Weights of a small transformer language model: normalized queries and keys.
MLP neurons of a small language model. Each row is named by its layer, matrix (gate and up: input weights; down: output weights) and neuron, and shows model dimensions 272-367. Each number is 128 + 32 x the weight over its row's rms, rounded and kept within 0 to 255. Numbers have three digits each. A neuron's up and down rows have the sign that makes its largest values positive.
After each neuron's rows is what it responds to, as a language model described it from the Wikipedia text at the highest values.

L3.gate256:094061105142114127130036166155149175110119170085203140177163110126093097158206061133151098178133145114154123192114117130155142157122145175092134120129093113111144130133140148069142165097167135130177145163090184196155115178172075133197163124111110133114166134131158133170109073083150148121
L3.up256:155117131146085224114157063138096099148178161154089123162165174122146129135120119066129082161107109130118150136110180112137106155124127124071120180127128058078114120156134160207114099114131146141087152057151130082078101153107119130110154067130127189121138105083150143153128090112119186109
L3.down256:119187117149076147112186131124145103117126142070098145099097126128090140096100165111129103102128100200182079090173130150178165094100110113124154126118135115147136128141128075107179138115088074097072127140139130165154151136144152096123098176146069173131126155168137092116129104141156111132
Month names within dates, mostly after "in" or a day number, e.g. in March 2023, on 30 January; also scattered mid-word fragments (Ros-k-ilde, con-fl-ict).

L3.gate506:110184149108045112119071133141108036143125112133065101088155109167113117097166137170085102102096105129066131180130113157121137084117113138110149168117125086067193121130108143137127062140197192093111050103085082114146137101140132139059142125093158146132159155121111125160173070074152191170
L3.up506:124132141128113070065140125163136147108104104165145121051094128104139098174106055126143130122080133084120153159181133112138187099184099095134110120095060097117131135109172143147138153102127107103154107069126105115097120147118154182121146116150138120144125172155182128127130133167157124124
L3.down506:104159114072107189157172096115149054054067115211083112186096111146157098137125128154149100085140137164115154077114124111132141143084143111185136169136152163149066155143036121200098099087104092096133091185167133102053108133096149106119086116093112178073098120121198103103149112168094074136
Last subword piece that completes a word split into several tokens, in names and common words alike, e.g. fru-it, min-ute, Follow-ing, Kaz-umi.

L10.gate814:145116124151122069093128094132105190158135119089195110140129077123102179157127152120117104116124193147151082163114103107132144108113119185142145173122173153092118184162107148122083131118136186064133132055143159124105108166161131064119175153112179189082159126187133124123197100115099154142
L10.up814:069130108165175124098093130146085080124065202173096173118126118105176165163143131064147104105139114113211120170175124214124095126148133105159155159134159167137129147111153148147134199151119145104132115157138178143076103139108133072173101070080182131054088104157165129100177150147123104142
L10.down814:108155110141127141163145122183142159140146096094070048176132108171129088117091125094130127131101165174082137082085135164166161108145112084105053131157164120172108177128155175158131128182096085065159140130117107130114111098148098200135160104073117148155168155143144115122111151186122141128
Fires on agent-noun endings like mayor, scholars, voters, authors; on with or by after a clause; and on "20" after "since".

L3.gate293:108090121084178090109133058078190082118166132156133128151184183102102075152151136079164148119134198144145105184061124170121076133089091162141151152134131141109085180137135095119120110064181115105138106180155116109148143130108128168109118102118183124124141125125162170051153086166123166131
L3.up293:146096111149138162133102148093167135129193198190175102094101135148175129196127102126082112147137162106115108086154065116115113176142132108137155134118150148098132144112133108131121157124188121160086096126150123138121151144198116155143164122122100090119150153146106097133166141150107103126
L3.down293:142146135175126131096142130142133163182068128183096121101141101130100083153126129194123157086114145121162097118156128134151184166169122110137178146131167113086121128079121085127145132112155160111156118056033096118144141054178145134173132168129147065080119178165077142181102132146138146170
Second word pieces inside a split word, strongest on "ite" in sentence-opening Despite, often "o" in names (Sc-o-oba, Pl-o-iești), sometimes prepositions after verbs (contested for).

L7.gate973:073135117120116107116106111129100114138161085078168154157170086086123132111129095139153149088079184066088079181076132087096139131171072189100142153119074129157135079136141119116113088065140093165128204156122114133161131157094081103138094188109170173104092161165148155170098128164114110161
L7.up973:135040136070092098103160152091111145081138117114150115176143097109144089169087139110145138134178156061153102102139109122136145169159134108117119147078053155082131153137129149208140084124130158152109153125121163141151107128177137134146173094116195149129058173097165105120118099140063167118
L7.down973:162082093098125099158174166108077158122174108133081129124111164160142103064114135092097103182154089125121150137175111161082194159103152050092078117188087161105123110163149132151161150165159149127094113108130116133094106141134128103107158097121131185100104127133168132062163146092095078114
Month names right after in, on, at or since that start a date (In March 1966, on June 8), plus scattered mid-word fragments such as J-an.

L7.gate998:114151133109142138110091140149171119072130167146121126075157173122114122069165093162139122093161155152102140161112074101136128048102144170147173060173172111124198130087146108137084099125114117136167072134096092148098133136074182184156127188143133102135123109107149125162108125127185103167
L7.up998:110170123170096177110040142165155160122106183130145113162093180109177172136126137144118062105164158114129125127146106151114095107145136103159114069116144100168156056106139190190110173165135088126091122136139080140152119093200113054181162116139102155143166164124094105185087033079219166124
L7.down998:160166173172133102113047114090163122136109159155119142114025116095171172092145171140146131157100140135119115134163152128174063159143202129177097070106096089188225141117101161159169159163110095162119118115156081184135123154110084137172135143155063223084102108122137098143138124105113182105
Short interior pieces of words split into several tokens, mostly proper names, e.g. Phil-ad-elphia, Jon-ath-an, Ann-ap-olis, Kenn-ed-y.

L10.gate763:114048165122174183109095133110170174101129169156089093089173078092135123074188133202109132127121127115146095166074130129090125094123072102146106095107128131144145142119124088065104153083144116167125133198173069151119152149105121135114132150072114164139115078151145195175139128101136135139
L10.up763:156111098108117140205101129110058194094158138175149093163165033063105129103106099143156110153147117085116095161113121132153143107142132174188120204111091104201051156091116113092129164124156124125120097112139124129098187128169115129154166172064191146164146179178134138115131135160132075162
L10.down763:165143131176137116132181130133159134119176140121137144095112124169180136144106119147141154188182138110118133136127152118178090143154073127092123162111141101085082213147195112133082145131099117107131172094130194083180193171157137070089120102139129087131144130085118134165096141172113154162
Month names after "in"/"In" or a table bar (in January 2008, In October 1791), and middle fragments of split words after prefixes (ab-st-ract, in-sp-ired, en-f-eoffed).

L7.gate761:142123125092133133089088186179160187111141199103141155143118139111149129167126098132091185107096119129199066118113176109127136117169105198200183143182119204102093105094095137152078142134107160119090147181157143136099079083109135084104140120114136164103159151104094129165141135147117174090
L7.up761:150095093137104165129126142155045185089088146153113105135174053109158088172096156087127082123060079210150107151102101152146143168145148080108108139109139152145148131134102101178126120097167126118209158183157150132192148184132104109138090134123185154159107110113125126137118122119115156115
L7.down761:132097107142131154138143098150132159137141138127109103136172122163103084151160098161115126138200129163135135047147141117207172096075085158132111144167103124161093126060110104104174153177079067110137135134158079166143045108152114100140157193147186095140076093156133140129156138122150100148
Plural endings and plural nouns naming groups of people, such as employees, members, students, tribes, players, retailers, refugees.

L3.gate51:130162167097163131170079175137164091118197170086123190126160067061104116100154136148175120125110157152104125204138085142126114125133144143189166135129151187159175117150061109101117090170166162077171154105139094182123122131155155132097101145160127171136129104098122174112133165110113141161
L3.up51:203109071153161192117075109200129143152063094114132134072105172129095150150138166114133108131122138106139145170125155147140171110153122110120121063166179184133097105127078162117134109200115153125133128139163125161132113108141132112070124123061128171052111107115048110094134091128100150133
L3.down51:140114082143193159135178155138166077092149167098164156050123198142110110117125176147115165166122119161161155168127093124122144060136078163169147072172120170137137159107101140067124104138155173150045065156130090112140128222118150095113117087157185126119193074062102083121137113128135113214
Word-final or internal pieces that complete a split word, strongest on "an" in Ocean/ocean, also Jonathan, Crimean, Spanish, listeners.

L3.gate222:097101097135121132119065130162131163130062195152153089185129146110124115085127168177107101095134169177166095145095095155094127138101137094092156160130123183111171124116184127123130123122083157135117130148136131065115056111190156132158103084144151186131025108119213135089095075100214129128
L3.up222:106090132120138145084133179112048115108207132115154103164195122143118177194070108143105140174084149160096109080115134140115160147127152115183106129131136094109123148048163067175115129198133125115126101128102147186081118132176076094149142151085169144083129146111141118130210113146126148135
L3.down222:147151089094114116112139105144108138128150102127092132111152169173121188122051111112082135125144141129156164148107147085105125107093043101112147091153145108111117134115051163140122176156130135134120099196050134194052145102155103164110159135155123084124089103161121133150125167136190155129
Final or inner word pieces finishing a split word, often person or group nouns: chairmen, owners, players, Councillor, companies.

L10.gate117:191098134079131120114122090081145172114150106175173120159127127099133123127104132130124165118118206126141105178116103158082140149095124141093164124068190140136115127130124165114124108138139124130114119138195150118171143106146102100152223098138105155181163140140121115132130085100116177116
L10.up117:166103081099184131157191157101164092137090156177156136111131143147104132120124124181111115091145140167106119125179064168149127136124106146146110132142121132179124057115060128086119139122093095134109099112103159104086164115178107109167169137102110146152114178178197119090129161051163110136
L10.down117:088195082152128135151127106126084079104087119174152072153157114127086105138093110156093110177125148155172107155152169163107140106137070191126143102176171155105136112173120128131192129138148151168104107063104098149162169137164149164112176072137182113110127131075114091060076131104138139109
Short inner word pieces, especially "ra" in Abraham, Ibrahim, praising, plus Harvard, Ambrosini; weaker on "for" or "after" following verbs and spaces before clock times.

L3.gate643:157158185036167135155106137171097169138119095159108148122183128076164124195144132121147189124119129071122076165035110137125151126140135158094169195122143091134074156053111117126094109125096068095124117111123152137139139123136103148152127107087112195130085146124134169168192107187143081131
L3.up643:121176126111088251140172140102107086162149148135135030104137155104161100141168114189098110146110116134084145147118171188109150169173140056117114159118109132160131090096130143144139111178104155097121116114171103120137175124158153180109150063117109217147083114121088128139130090139181121143
L3.down643:070107084139164132137174088085207175151130183141121134128113110181232166112109121175078124155112101125157128062142182142169134167118145154132103143163099139150145085104117092138160177034133101162118189118119084148149100087138093119166110133145145124095152106130154158071117160132102202109
Second or later subword pieces that finish a common word split after a short first fragment, such as feat-ures, Disc-ography, dec-ision and T-imes.

L10.gate144:085064128041135116131101150155125140136147169103086135093141083129160107181132092096087124089070125133092142161104160153169179109139191144117157134087139053137121140178076074086136122163143138096133132107119089117075148167083142143100111096124106153184132091110135152081207111115131129151
L10.up144:132145192184093126150119166112141098129073092128063098115108134085158162180100165169128145108159110146124137133109113112125089178119101178096102152082180110174122133160084154103143153078125109154141145138137160109119111076157152136085159167155096134121083124058158203213150057174091081125
L10.down144:107102146109151118092134162148073160177186129073089137134072137204108092149182074129118132158108109159163132143204113160097182062110152174083153145089123136134130151154193124180070085166166155146117121090124154179081100178092153064090107071148104134142193096119156139109150115127158117111
Later word pieces that complete a common noun split into subwords, such as go-al, purp-ose, descript-ion, Tit-le and struct-ure, often followed by "of".

L7.gate797:157080135070116091135081160123114167148142124106117114119152117134190119134102166127130128069101154087100091139091134162125133159133144078149145116121095103121151170127103170146101165121143130093091076129136047170072110131108103156092181115071106146163132156113142165092149155115114128123
L7.up797:115124107128096148141114095137145126119116148142111113141173105122154181149120117104104195159134129142137139154138117091121120142113164170095128069121126133117103182112135116081163146110105120063109125111125167168158096083129108123060160134094127134052168097153118110078115083153091075112
L7.down797:128141101093125142132129141159167153118177135125176119125113133109111097201120166127082180184139088111134117105089155108113138041087077095148062145132134132115149115173162095145157100099143104162143085067107073107099083140115179113170130118103129146127111127148084131100145131133150105127
Word-final pieces completing split reporting verbs after a named subject, such as st-ated, expl-ained, decl-ared, usually followed by "that"; weaker on other split-word endings (Par-ent, Const-antius).